config.toml
n_layer = 15
d_model = 640
n_head = 5
n_kv_head = 5
head_dim = 128
d_mlp = 2560
vocab_size = 8491
activation = "gelu"
norm = "rmsnorm"
norm_place = "pre"
norm_eps = 1e-05
positions = "rope"
rope_base = 10000.0
rope_fraction = 1.0
qk_norm = false
attn_scale = 0.0884
bias = "none"
tie_embeddings = true
parallel_block = false
init = "orth"
init_std_qkv = 0.0254
init_std_o = 0.0
init_std_up = 0.0254
init_std_down = 0.0
optimizer = "adam_variant"
lr = 0.000384
beta1 = 0.9
weight_decay = 0.36
lr_head = 0.00356
grad_clip = 1.0
warmup_steps = 260
schedule = "wsd"
decay_fraction = 0.936
decay_shape = "linear"
final_lr_fraction = 0.0
batch_tokens = [32768, 65536, 98304]
seq_len = 1024
doc_mask = true
train_tokens = 633700000
steps = 10218
dataset = "wikipedia_en"
MLP neurons of a small language model. Each row is named by its layer, matrix (up: input weights) and neuron, and shows model dimensions 192-447. Each number is 500 + 50 x the weight over its row's rms, rounded and kept within 0 to 999. Numbers have three digits each.
After each neuron's rows, "fires on" lists the tokens most often at its 100 highest values on Wikipedia text that the model never trained on.

L2.up2189:453527481466442572459439452480436498509541564534433607515489569554524454505513496421503549501498459456600511439544503495511465495578484485482550529514463416492476543462502479506442415529567516572514514559447491489610560468498564467425373610525558487557406516618414516519477559473491538511483511518502469476479534519544502411459519530506596474429438488502603512580525482498457556492462528484554578508611420462402448432460468607542480398436477491469490379505542475546444534555544411399571516376504533567489607496433533393506440511506474518521504417513413471515467476467439444407540448598461474528524515559546486535443458393523501491462496516472465534560496434518474477479415494410525501487576527456531473579495555470530536486524640427520567517563583540464497589512507494
fires on: " way", " High", "O", "G", "ends", "med"

L2.up1662:542467422535554518534533419481464379430487475461595564450463541405504499536578431412518530505415540512458548465441467489469583484460528509449467523400495491543504434558474413525487500523525475494526519382461565526446545437478532412478493468495486560570494433569506550551535523481562469506508579453448412472542461468486471501462547500459588452460476462526432550470470549488514459510438604571496597519585607460495569531455502480455455382428541480603538451359537434530529438457463508469474444422480534454519406525387442497465430475551530404479557523465451500441494568482502527496576441469488386482470511478498645573499465485450462551398524401475520534529508517460564579480477611551506514545504495447487413469538458470531460456562528457550495503466494499470477505456505463
fires on: "e,", "ough", "ings"

L2.up1724:461538387487558461526577482549442510567514524502588448507448542494457545577543486532493607434522445498486506511514457440606525516422511556431541495524549500494468595561621506494461542509566537518537503568476538579430553399424557480485433477450452539531458512483439524491494469465524563546522500477459505525513413454560618487457519375489523464515520564480576499446492569431449571489467501535432452510661532473559504471492461404564477446496462496434566497454512498496474537460549481466475392529518600492497422485456506472504535429466515556466475409516436522558490500537441482518531482459526515519606515522559411556456575427654398437488503542499486530461525500443483386452460503453460544488469514586481468492500498373478479490513537455473571471543460512527430493542503445
fires on: " only", " –", "s,", "al", "uth", "ta"

L2.up98:526566587469500531556465529452423430495567561519463481565624487420406558495492477480567497502481437480526527523503450517473521443476437526573580541455489456526458434562581537541497519555481440426459479471485557546476524541423550517515551492532492509534492448535572567561492436510597489548497487533450478510470498430460423576504505476537450488507491596532480500417529553519494515474502455489533563475401520447455511467472455477482584493449452429525452464407616530531554441473453514544558442384496455498527394558494486518483539583532452513505491509461508587497445456566404441513474595551497555440563611444469482486542604518615375410468548454525463521508561406494507512507548495485548591457578557445547560463499499644578478416463524494377521494521474480536494389444479367
fires on: "ion", "15", "ion.", " her.", "ion,", "aus"

L2.up1299:415519470478457443628489488476457492468513512446434511469443474475465512493507452402572518518511466378447572475481534483518515541483484509506510490548451404472442475513464463496471444501528465514433533549418582458503515524458482479501459488435542539506571488489536434547435531561503416511541490509479543515461601454581458551513488467489388432595473603475493608368458461539519641502452446512473545528555578530401434487485545463500495513470472525476497458535488489571556536554466397437559475532508507620591495480488548504583452563543568526512469523526550463476488490497533582575508487571544478513489614536477453420473522565606492497541564452471531545567480497475495477497490564517494579547502537436550515503508399505567522573518504453430477524420484532498514519474496491
fires on: "s.", "s,", " since", " senior", " we"

L2.up2162:566548529445380520532442453439487562514486455522463566517543443484514393529497490613392584412458613470453495536545504591446484518510631543428477533446606406498504483523478518487613550453479397538417471543422521478589442471495446512448452498513544454548519479530557512490515510498551541448603506421608485495503459472552512561478511403458463479510536473456566530475511554491436406410504604439506428559483493516516363464507474511495451453519501407460512589474524512511562475519514554553523552493604548545467531585459481512433512568456475466484580567521488438488460520567473499510563513476480421470598448414492543469513439510525516513549446574506512528523503486512544437511450501533477605482597530585506521490492596555570535493510524595489482463571444453495476390595543506
fires on: "es", "0", "i", " South", "res", "uel"

L2.up1230:629426529538513527538542478477441443471539510585487448546486541555446460440669455471541426537445535504497525465561449418471462557446424550429589493512577474525543564547456448505568506584480513429347476508595521576489582409554490440483490439535553396545614426545438480493476491360492491569504336589481548488450435529470499549479495414526564549522559477565450538488461492513467532600513455380493581555442481498536438472482410460493420494527536477477526462441495456477524519380422540454456486452434406559427484524520469387493523499476566522543510520432585383528582453600470543480571479482475519511519545432428563493530452477498478549532529476494492544529498444557444602473402574540454521478419549436519459469587633520496483556557480488472495493541521476481517618497435485
fires on: "act", " largest", "wick", "port", " required", "ast"

L2.up2263:520661505528542403484615476463522503473460469511482530470580639475520487607557558496455550506495545422510495469543397454521492456505512459482508477453484465429457518467553444513543527488493453426475545557498569504512475420598536514466513422464612618518526432484392456413551490546510518563521519453497463490616495448478560460526598474511396468552507516544421552521515468439458520538510391490438434504558542443537451529475436552572485434399493484536498507558473497579490460511488492543535620488430484477511417463495517420476564570481495537445418506579510492512508446517506542500536535528511406440474514524491551562553572454481372556542481495580473579467512435490434519505557496556583438543557541499478546579527516504486485564549525426446443426496401473484549499514579528
fires on: " Best", "tt", "anc", " her", " age"

L2.up2349:540553584518512536500522420506536429512575447493434499546509515495483481540516495478461561557534591494539496469492503487506475421466519590469518583468544404472519522513487404504553463440522468395464587481522566510519453517456525579535411489541531475513543493507445487479570599427643534504451489480479449373546601433500497470488447446548472498550508505541502567407486603550494507474606470495513475499549487555443542459336512484632433528504484495549497574441477468523430416568514528615525472523543479440506485524586544640462470431479473524539495493381573615591395489574434494427465514491526492460523403397539455532503504469453344522468463434492523590473567470469460414493454527561524585443486414553557540503457476471536502482486488399491389480549558418504470524604471485
fires on: "ep", "ti", "ation", " head", " wall"

L2.up1281:537430512526488513501527537568501423474397515491549417570509528597455502469556534493551458591450457595418493475545445477463483573494495468474572574526477472431457490496501525394464507497448513463502428466469502554541509579543443595550539467413532579512520395481482422495464518532470403452517517558420632493434418493460504512498551457490434586535487487509555459425494551484490526479533567380470490451452535503473558520497441496517478438511414517412501398573468481563461448608502532477484432454553534537561541492526458380541483445547510476468512492515608438435455515470506427556517485465539588410419504474502476548502490447466532491484575542540533452527538475588496593535493462539534475517551503469565548452484659477494484410521550472477516493587517435533475516414456469
fires on: "i", "ity", "wick", "ch", "act"

L2.up1087:533420535502614464450394425458527522502477493616439546460519500535470568516491560535456551493627482445504533465490528499534517530499586480454545511428443482458615550528515582467559453443552628474481524483517429522477507545442541545533450460488522451518516544513529406475454487541516543442479405602479528443491513527457474551563505504450464454483496427522526478542485502478593502480550469587498547512437572476592572496527595495523503574526510602426461515494433399511569517560494512465493533461486513556480516419560494439563450516478526479518570541402504464507459485530467517618530455484501486430486516511510460470478510513519529556434558502415434522510446434490554481486651435443459464498462534500556539448470469477549452508435545460624510468517506459481605639495494570
fires on: "ri", "in", "ians", "illa", "és", " sol"

L2.up1838:462503496519527560502558459483436437490474579457397497439503511544501417444514443483514521559427528492488393481478510426472619413409526634470530448458539549469510536535527511453558519440425485460422501514446531541554598507552474518541488454454572444499501535458497452564542556467471436548530576546490519529472466510516499543430562535475464446604455503575531595498460535524476482517483496476430521494494464530463517488549476461464518407490514440469473541426476521456523390466512536500595579485517601588609524530540484537441522377519406589502604515472496567491499522451473543444548509541516481444633512507561518443454534469558482549471497529537493479512478433523526471482460430458415556540530483533483480534445535546476531502581553369552529529573569527478509476610482512
fires on: "us", "au", "le,", "eral", " (\""

L2.up1199:513502550456512529483494466515529509437503583465510470484450522508412546579487422469551516455440482497463542496530470543515439543505550486413509492454505607542471407472468423452517487531424457527469492396405414538524531451514482423512420582598557508568467503506483487599568555382516490583441446456453559455512527473402507500571548546444542463461471425574473490486625547461534474614499518460461350471422470479524538519563428487377557442450395404458577517464511436530423516469463521425478584521402541456505521440461470522581529496557540498378498593451506491456515518536432358498490352426568513508494460428542526520501454520403475545564441480487537535567551485488511554509484408556494445513525524496533485511519579491534536490474485504528471560470525588541537520492435545
fires on: "er,", "er.", "e,"

L2.up45:520557437586369491509406512512495470577596422522476417406418592438481528497492542566448471572539543591523409464512417536465474516460560491463440485494507496471563565557422472507572350504505548417553468532506480570484530376422537489539427491472443527473460457512432529522475510428533445453500547502508509441531380503489522609385480502424457583525545490476426499481509460411516446560419421474491478506527519518569477418551499477480536558487552483409490477530583516436538487466555472449503379534599460414485401589520543435480562495550543546445492538523473535463550502473461599455525484524488455500528664500525605468523495533559522463497448563507538512472474550401531572450528569456478506541539561465514472489424433471549437519540486499506563453510458519507543468517449430
fires on: " own", "ited", "raw", "ring", "6%", "0"

L2.up2236:484502440544483446613507501491442482522530408526436540489435409415488452449458512479465478486479449493515440468397506396467476485453430528512427495540526471509451534586479413397483524469472531474568532501456492487457459499539546505549490535552485571490440579543465557532552448503625554433542549619516593529529460482564494438486441464497453544519565435549452476461492488525518477531433509374463400517437493568455441505467516495526546533563475569442544542402501520559534539418498498496466535404533568565484523500489440487427547533488479529430517473513535587500365537523507563422578568497522553527483517446532507623533480461526626483543493586456530524444540522439530513559480540487427560487482574406545466562618553580556404422500456583584487517522588520414475518481410554
fires on: " than", "ers.", "AR", "ares", " ac", "ers,"

L2.up632:490495485575397478533523401532504472450449534545581543552499502597485513532494518533592556501484483468441467524490492488514395507507402515468490472458493459525445507423494485475462458500451443632506499515403468493511511582478451534493492422595531480540512519473386470543518567404505484618492519509525471412499435440513536497446491374537517513523475413464558427488584474513479496584479515484543527382514472439550555476553539512437429517503512557513535444533473464582425473451484495451488551472445508529484443556418497384455471488549555513510473454509445474418469532504478534511497518527593475465483560468555423501489448538562347542465564450517517551406535515560548555478447433487474540531511462505490523529512496504506524528509486559500592517544517471528488518440559484
fires on: "B", " including", "ess", " include", " includes", " give"

L2.up625:493519372619504513410483563536482480449538583457538513612395579462402534405453471441652507528487435459501552426492597416512452446479475467408491424449407496491505489496594506539521543599501477505413514537470531548520435446440581459457515518452556496517582495480510518581573461468500511527512447420573579424534519654492493507628519451507539417412507529551600506548467533420547525497525496549617553465571414465475473512534524532488504503424470363523474441512519473478420433522489554501516498479459495424486566397490540448595501544578602499448456540474508447415533466444453594478503484535520564453491531506517422481483494440499541518595547547652514460472483440445449468520389557483520491451433391592487481500574489513449473503497598519517443499565460471453479554504590468
fires on: " /", " record", "hel", " str", " build", "ear"

L2.up770:474504558538475484553434439453503433504528453396566513518547533578485676531516560533560534428538494488449560569501419439513449509392503441489558443523521553482454576427495570502488539424487452549329560479510562488479567382539513473471419573520471476454513500479508412543503524443557458608423494456504457435545621551467470537464524514399547483640547560526572581382475519520493483535476516521448517411427473412509498519499480527502543470410545449554561485494593413455527473542569494522584416381473474469521449518463524512413614480505507559432542479546522575565511452507436500476547472553525528499446554490569491492487506426489408554503432449515478488498469480467506536497402497525497534510457550562557495525553562466478507567514559456532549537549515504632533486514560505
fires on: "ius", "er.", "ery", "ium", "F"

L2.up351:429460491485510499490558527483449448456494462452520491523496518536434475482518560446448381487424585517510451515522540574473532459458465447449586568431530436397502534462512464544494488492562620472621565459536475546526416528523464428485475443499511518548540536557498326504562479435476484487502494528481496460598394494568568472540448499533477425430510493645548476437547530494563507537509550553518517471495507499542476479502509556507496491488453474438514594384640579516522495547545495539518554419565457454498521432504499497487453524544495491459463492450491527440532532458505519403566517518547506456374534521606602381467490462512551580533428491478468459580543517522448463463594589384380521576502575473428614463501464484469574456549427524490422443535475533464562501553457520
fires on: "ale", "rop", "omet", "gl", " season.", "ology"

L2.up2510:432479489443570537512491456519494476516482548552467442467614394524569482434516508533500534579589465564535528559413592542454545432453485479533498537538488430447531542490502461525520514524535463482477412602512500540504488554554471492425490507463558495413549466479508576569536531529438342492414428597498493345568447540545505559489532542407534504479484543453531540457409431511563438494535474434515584515456542393486504401451545520583454589539549497462501544506504585468541397421391486452527531380475639517514399544568467468483532520551482461549425516480503547453619499530493523432518533488494550485489549495518616498495441475600401433534522490496482518528469514532545547530509492496498523450484427433466467541500345589454496543510514590432526514566480493469604386518557497
fires on: "ast", "och", "ctions", " remains", " title"

L2.up602:495547484478549574535527514485451475517425507536491615482462562546500508427480561483553462402556554524482541521549458525383465464503473482508513549605482436502468507514506483460574423458492524538539374553441517570454453547542487411427398576488674471558486563534467554557440562400508497493476496482506521476493554458438567541619640388453577499539545487465563505476491508458511545543487452544435486450409501603541539446481423455499503441556529490440503390520478375445452513553380499447488512370495448547456507536483465472548512426578387449480501467480534610443514503570440532525530559502479483523515528496521489595556483489382538549452470456493537504501450544599536498495527488490542618557512458487471511546478484501499432495583506477469544503457539536474417534439466378
fires on: " of", " will", "an", " created", "en", " Lord"

L2.up415:466427462480522497462521484410498494445495435443535498529458549606578475538443570486476487525471532537530545484509510474527562477405556531506407545448614502564490473481516517497458571426462580476535523520428543541499603466521502561509571531450612477524481414441591410531459475493492470466470469631637422487369499542540435563571466501487498495443336496514487483462480504405466482474477514560516493561503495487537511527435485594499517437527519467461526515473564441508461521575463523425452470526572460518558476532548490555476499486586488600459536543558554521508401516580512454404503491572575627529482603483523473492548485487447467501528352513596387522442417507598466490516468543549440507580429578543568528499534568530504476481501562526448486440440563535433485511488516497
fires on: "R", " York", "ay", " \"L", "==L", "yn"

L2.up482:453492437481407494474480552492410440474492498471476628405463594472521466505517452577477488578523469489506502540522467483454400486465466500574467475499556512492363570511537415570418440459527473479496535499484519501472555488449539422525468464511536500468547427493390533426527480564571534457450462397543471496512587514416518460437596547421500490557519541462568510559463415490546541516558541522524514533495524564575515524529488475529348404530603456548551597529403530389545610500533564490544470534544389474516488526530529532458581507543476539456559546524513339505395529522434367533492499563510399458474475417439452520524472530468396477481627612512526520450437490456422523474473426489427593509522502504501514473455530552496523504470483562556494457447465536460530607512548512
fires on: "ish", "iet", "t.", "ain", "1}", " river"

L2.up2304:519428549576485461482556525403464492427488465523510446601483426439510443514625546434481463535450543494558481513508479472488398525496396537458439600451502526461506509492485511438486504502590478505471406507517568593574542496540436501516556512493599582489625518544524558526442545548479510503451542474519509490508432518547507517535530484504540531542466490569490485517474529466543466525580487525533468535545444544535535490549420528548519440503559544494568530531586485551520377468466529587555565452550488514494454532443467424458564568523519639472487559528626487532394593495428466563505530519552572611468484465543511541496462497516407402452536514503479513444578490530452536558500517483519518412476424527411500477622580482505431602532472513500487528529555517478541498487389468
fires on: "ake", " win", "c.", "ception", " resulting", " winning"

L2.up1457:457484396493470498552603557557500526536521504517546474540564511494574494436483498439525368546557554447456528506451449470430549553431544544457518638523487462538471441500421522527507497514495431485557479505456454439545527503569613540525434564561505506535489641451449501486526545548527444543559520517551460480491484519502543504443480510469493470526421469514514493460539485405558429495570456538502451519522460436556510533508452522537473516592551496502582553535510433501411481371485476476481482532495535561620505530536493545552541490514423460490467537590522505429456500493389511475608554503505458509480497584545401501554530492471445649505568499523406495534484380515492514538458477546480550448550560463492498592540376442518432504442611472496527395489560560490490568484491463
fires on: "ir", " highly", " much", " Mil", " suff"

L2.up2006:499465491457451470500555554475424464583628541532385538513475585450517591420597474588504422491508552478503499456509464518532505498525464570456550545540542465440485516461585492580511425427521406491475481547460469540518527420511569513465503603474544533484500487498580547543511608428386564529426464495563457415396487488499510523465455418492472440494631439456533390631552519518508536536540468524540449466488597499512531501492569562535582458395461555482589534495474487539464522524582499528583491479467524455514575605477551527535482533458517420403466544432543544488478396475400588507589505523507487431557505489474433459501505568510418539417543455536508467453450479521466517439528482452512517555525583491551547515524540497507505440488542561569580520527466487540544550404511448
fires on: "uk", "ust", "iction", "re", "rix"

L2.up1987:421502463492458470452459506521528522472435507403449557556525499541450526415551579548543578513569506521526514426484513459498547478506495542465498464482434523539456583479570464573461538483459414483495551504478444461511489468586541344440478592422502485542549496514468500494494575437480529544442508387512584496536552508487353492458564503454455530502468534503511556481445529572539482529577409553467606569515590565462516490515486548543521486489479491400497583448534480580520500452521509539568448501422442348548563402513500518544466443490505589507479369353507570452498476498586552532552516488475496440508556502562526521457482422532457483518438441515517601570557480555500484578517466494540596524490460554488581518634561467491469592470463532522480486412523563504481587449541552
fires on: "ul", " build", "ull", "ula", " str"

L2.up1081:472575519456475502457522466504476465502456518499438465530492535510502529550509580473493587512567489404598369426482355529553499487500418472489546526433528476487509422497581491475495486571566580509450572495460530453524549466504436445538454527521512502492568584613471461604471572446603501583426411484509451538590574482488417508514350381512534559464535458529511500516439594493551460526498499454491471427447524345493546528484462628498475464511450541542425419459457410458476520494507525504450528517448522576452452422545518528597546432526552586432491518578488541466496525526434405441479450548521470587521586507502377485504481529562526479485587472463496432621478488542495527450493436585507510503553531493444532568537564431493467606488567418442506417510537517472493471509494637
fires on: "s", "er", "er,", " paint", " Party"

L2.up57:536512515570485512517547546508405524441542510510522505498499544519534517523512545608520561524527441495489574513478485470483469558499505474526541621547484414437425511514558544469524473445455545432389484583540515464406547514422506487492531417462600519589535565611515576433538536501472532528567470491512494500524440446447487537512470408484549520498450458576436533470511555504366552468473443455476461630397446495512528455366443531549511444546556489541479498539498531527505473463461409516510464590527468556520452546472497539506450521470445440514494464529614431507430458536505468444590515452581526496467512412470481612480432495555474587588483452529460467574502490443503500507433505567581554550463576501548472553537481470432430461518437408488560463565518552507463492420592495
fires on: "ph", "ven", " cell", "ters", "unk", "vent"

L2.up2015:580457456497430491471570538462523540429535550556471494528474507534486422528519447615451600502523552491561520516449459529466513547513615418525473593552522470509534552503469520519578466574480506437571538533450524543461538529466564505560452518425496524516598436524467394535416572533452430526505484481555459510496531401488449625509543475475529450585444447480501526521525471463475534499545499470509498514614490432565530493476505426536475539439473444501579542567524551458476442480487585484485479485510612549572488518399491454520488509580505474563612469433438463460496604525470628500540555536504585548456527450501476517420408404468536470461461497433479587489467436470573407440467619513416422455520391545494542516516490526472547588546569527478569511515506511412444520473576481
fires on: "ani", "ey", "by", "ty", "s,"

L2.up1529:491486509500430488536512493543457553435498570536520570515560415484459536511549502492455589551594503489512439527469528529516548485483574441430511629467452456484519582465585495494613443453511536491579525505505573581461482523438535393500495503580602520599522461577491439466485493524524445427440575455492528526594553513505502544471566493439497391416471447467544504488539446666475501638488469473457447454370538480515448460496550496464564523523432516449548556350546522552526478556518492436542505467522592517529423554501445507608533516593510502504474534457550567515484536570423554508423502513558427501498596470471500543461426529582499537519576505473510551554476518491632537513577533528547537494539427501436575463521424557503473565516536472561481543527414415524434543490501471
fires on: "rag", "o", "ress", "aw", "una", " Louis"

L2.up1448:446530476476606426472543511472490473470573565474472489558570447526542616592523535494481585441503489538462624458558484460380403525466510505487465569494488423519483515386540538499502432535487426472420501505527502526417559494521462501439439490511554491525519545517536459507620524428571445593460467529541444502560553553532475456501491441503509471469493432496481484499431450519609432499514475477475448531560490521560417498594496393604511449480483520474531565574508498476567549492477515569463416578543444495531481517533540522512414590510514496505515518505568454486502412551452441449485538526684452499454581516536476447471434435440568487418598541621465536556451451541484482519585488473460522590592547475524513481523452552524533471564493449519519552546409433436490472510540502
fires on: " more", " Jack", " University", " much", " Em", "ier"

L2.up618:498458496639501509463451464453443556428544563522405497595484441441460446484534522456605544446504578461603504487420559501520471624496471403540499477498490455449442560521537541571520499398497573605595495586461432539379480521496455537415497476539459505448447504515497478496547457489511438495507406414543419391475509485413517598437530560425500503502501519472423474500417539540494532515525506538417357535493422535498482486454538456489442504596539537472421493438499538495505488576458452509565503433530604525417541550542553512438452464613558466493487480407511465494414484527477494486494559606551486452571543513470521498575520561576466500522526469499428481497516511517495477515544567522425581488556469543636467576536543439517499656562623542509554486464631578552443574509625426
fires on: "aus", " In", " Sol", " Design", "ause", " St"

L2.up1318:547417456536541498483469534527463525516510492489432474512518489384616426497568450559501568514437453513500482440503478469517506509512493469500433524482574485399498437514550471496493407502512471523525535478456532542429506503547453484551466498553486540411569429386434576575555443459604530532572425588470499542563503428532495519534490437484520450529505416556486534430479521438484536609516534487444529423526503487538471521503460486511550506514529555391528528584564468551531486550553476591511520413481518485505449549556477468481405542522458525483536446491499466486522536485458510508488508559554490511443602597413517480448540393434505440532540581338338561467552561423426574548548524564431514534494452529461527455453476547450506582468519462481543566548545558445535564505589524
fires on: " ===", "ova", "CA", "ish", "ove"

L2.up2146:568511490480518454571566470439524458468447543465511418471480492458451505510554494483480563560415502469489441445410420485550576546431433486472456518478523482567473489525472473512488436487462477473505495509492555468476535432557582483527437507467575561481538517505514508538446583439518460554528453509528470418389455551501568487570533529492512483482461495434509453495575540481484466535532435547511584511541553485541439523512508546544467608492543444590483553526493484565571525467522573515588556619425641456541502433460511457466549506495543527567455521548590430489512473555537511490589470542466496509568459483495441549555504597457529408508518513558534562543544490573389458527461533573453523576531475525483443503496518511502454519474502496503593550533573606478540458425655543
fires on: " Croat", "ć", "ult", "q", "ulture", "f"

L2.up970:535560417540505605558571489510515507486397488407514593490455569534464492509470472511430447558511529487527543505484578585450489502443533504527525538425513554499521494468511531369552466546409532570507397464563468500535496518491520437437520526491494497543492468582427473573553504548527542512452565522449390489430536421467544574473581496562508526527510557534512542441490508551515552512468512532446497531504516493574413422517426514484494437519425519555432598435518450465582468404580481542518487485606425505456476546502555467598495562538438544503521486521518551510444479565529501562498561502523423507483503504536511494493501535484494484494439471447566583544572474523490549522478473540446554405483532502501436481505578480528487527508522518578488472504520551599523424496467445
fires on: " 2024", "ick", " than", " politician", ":00", " player"

L2.up533:490537496512537453532552501424480447488496545565488531496434531576483505478480562413529561703475506424526499449439503523514560532455572429488434481403482477467441488515563558509478423511535536477520483549436449450425496484524518461510511453523622538634502468485503492524604503459594549455462379489533554529483426362469511608408561468531475473506535489530444495460469488441467479499580521432526555541457516398598477426454469479497417474458547480563513525406515391547477495433492533469616509402425597411479506529602425591531448629520470474491467512480508480484417443586406492481481598557511525448480536412465475515513435440521472522476526483429542619546515476513451545511448568465480515550548485431424461490424484504580478466489500505504540466490586521509471532580439500
fires on: "on,", "in,", "ers,", "o,", "ar,", "ings,"

L2.up95:528564485542476480635439512461558481410563539484536522509517530570562566505464553467391538483551575472438429560551529443448489501485482539463471518495477481505521544412594419461467487523544526441531521580505557497459532532493556459503486479441487555452479568482538485456586508578406484628542415458493435473513442407494489531561555486525467500469463466515564485486506459519478537530463481472460508518581460549486605468489471471485505529490470575499553501539530477508499459390517456455420502467540471512460502541490431458477508519560509560537520502466503568516548507518535505535484472594537486538474476535477538432466573518399514412480468598467536516594537472474521435478413464504483519526461427519576459538479541500513513466499573504421507542503483495468481538457618438
fires on: "ey", " Tel", "ted", "ty", "sh", "ten"

L2.up1796:411565479513516501491423406539445473523455497578468481578533514493441475641551446530428500560474525512514533374528556511482546567478512532442498473487510405545455470549623653509429518471577485630556456470441486538510515497495500455381565485445492466478498478535580505453484492515554551531434455474481496508500492462614481504478471418512450433562485442483475466447489580458392496508518481511448503524438513440464482565558480487524404529462564523486496472471381529590528613454508537495471514399442488608450461524470429476410555481523504352617441556512440483522499557433479445570504573570472470539419435575589491585507439556501523448433588538459538575510446496566520489508522533562430582492635481501586505481509536545511505427544436537481498496600551497502544492497404515
fires on: "es", "esc"

L2.up2294:512452524576525478461440530523484485391491489447450599489518441544477457461475465419485518495528493406567478597534505460545434545464557447533535492531472512495442481482513578506464507471453527511529632536475512458460549499553526504560500471358554436538446505474520538526507549531476413515449454453485466433415553443409540600465514496534512469477471425569501514389465455506469490524556468481495522571477532470436516421449545551514455479625610416529517522549554422520524411449565480622476474485532512414431493475431535561513495502560435500443486553510509502513391502560378486497582575468501493468478509541502571559509451475587517522525445542417331561572512464518536478627546468604446462534453450523547531528511453457432533528557526487490558478496539528399432546481565507
fires on: " oper", " aut", " lif", " Aust", " among", " pat"

L2.up2201:487473526395507480504517469429526384385560460478573495498453482538486535430520520482512583601559443480508465430499510465493456471480579482509560522398401461524549549530492452394488500498516426533484527578472495540486551509539561449573461498480555514552539506553440454468552547488437427465576448497506454426461461445553474482537503449525506515509485455593559505388500510534543475533615433464538423463524524496532527473458494544399491461502422537500506563518492488520470429498418429538439577522457446476502496525505477456478418525548482428550385490474486457426410457612444613533473520551461487500488498486523393529537420511427467497554533538442451594470509519492442511407492469483451492496510542578448565467466593483529478528442560456478584464515423443499404506508501579
fires on: "ti", "ings", "co", "ati", "ings,", "ett"

L2.up1445:652555445515424455527557506530387453548535509482491476536476501517539540558436473436478571496387422451543451407517442542456523498458550513529520522511506525514489479411538463347501469536488588556399511414520547524499455434515489473618512464524480506521447495484490529543548548602540469461571508548517461490516561514523567514464448489480531477546465395456480519437449341446562481545589431581460501477500533490462533436474573536567532536536520507518589456448519468356564582376551483518470491433525540586514475458439464533485489450540479593515561497485530489509464549469472501431486492553476576475577494438516406326460458638582556572447477506507513548428471576554589433444543521492520521469529467376527487507488477501529582542464569428462497407553510558493540498474437534
fires on: "ers", "att", "isc", " stand", "ah", "ac"

L2.up27:567522510425444532490512535556530521549407462548493645609480515535415496498521490466572527488474568477475561437395491557410491459476494411473496482440514439385573529441490469453476426594558511406542509429499544507535534578513568480465491553496521522475540550511516421508447546525555524522412625494521584502487508448488611470475469480458503516573523531443421481437563513482471596563474518511490446519493440531423493474472505472399481592480556552548565523479514468608463536459388472526467474472487487596490495452451486546564490536556517587543457499528529537555496411440485444480532513536504496435487544491449452481454491509584425510485468457435517477486591542488477594515527401481530440540531456511513452514438530492542555484447552493541454504431643494490509493514520496
fires on: "ge", "ose", "head", "cle", " Act", "ell"

L2.up754:521496544445480417507525479483486465475534550424456463538490558523416518466544511527521504445493567466501554502501555495546432478483495460479513525481473368533385477514493468471481477507369530479387543556457470439490431524618515491528511487435483476615463544497613482451457472490570552479494468560445487494529439523452480496516478472561454487561418414515522518481456573497549471475471445486552603522460569512510513397511433515520415464503557443452570498523580482503471515514513498591535519459541470541563497437562476515569579468490509515500597529402437443479469446498414496437478425526559459506563581425527487481538499461495513528569510545598467521551444424532501541514486528538477643494402534470385486560567457538462455525477499499528554589511471508387471483459556551
fires on: "k", "ge", " test", "ber", " treatment", " release"

L2.up2422:518471501435486462478501477523481532452505582434505598519524545458481474530557575512455564546480455444557481574531545543442511505528552512601469518430527554522538490478568519458472482603471453487528476525516389496477550501604475588478469559492550463420583548457533546564414492503401513421524465518450516504537531474531646498536434504426484485506405483452519637539541536562443538528540530438503480488531495441429576469515555570460432508444591416479488531463520535494527511469443597524640515501543527517609459549485457495472477533456556544510486565529542562537486450512515571519392533469478485584450463400554434518548510508547477480522527498425446486561508522531434615567484435511479472455579462534466475455497503485446457535506465492471558402371494439489530533484469440
fires on: "ed.", "e.", " him."

L2.up41:402492466561536437437468571471490542514564593516496479523450480511442475452512528465506590553428517431478393532553534466507504485428522452441471495448494369525520465454438587362475466560472605496552539478443482499420523412487467518543551538459553514565500536484448558431535486527476554513530491512437488560557519519602583569379441470481530465492518535506538498455497512424591561473572508538471466566503568576519494460463585544514388519537436535552488521541532532582374522419489449508436442444635446439574411555534508471517460485468516421588520581508527448601444567611573426399527523559519532474534532508495437465528491509604583451563517538504456533524540439483555521554543519483547453540406456461564487493472522473426389518517519507594495477454596494469495532477473541
fires on: "i", " young", "i,", " studies", " federal", "a"

L2.up1491:581500504550377476515569448426476465519460529543501587557542376499418515481538557568428607576490582503532618488609509514477554475504407594435467533447447438405454512486458487551571487578524489521527403461527492509512504484577397530498503463441435527504395443480526462517479543483534462580443507593519504449443493452541562429533492538505423516525460513476464579577447523535454426509477494440568462560615514456477524409503514484450553558509421462504581514473536416541505490482370578480583559573449483485523509608533503550493530524476553497530481471580524527475512443536458522655478482578534426515475514497505487573573514384540542536495548607591407560522604519559500603498495501474515494556507548511541516455520527470494517583470553574511526559432593525526486440489495528
fires on: " his", "man", " him.", "es", "ing"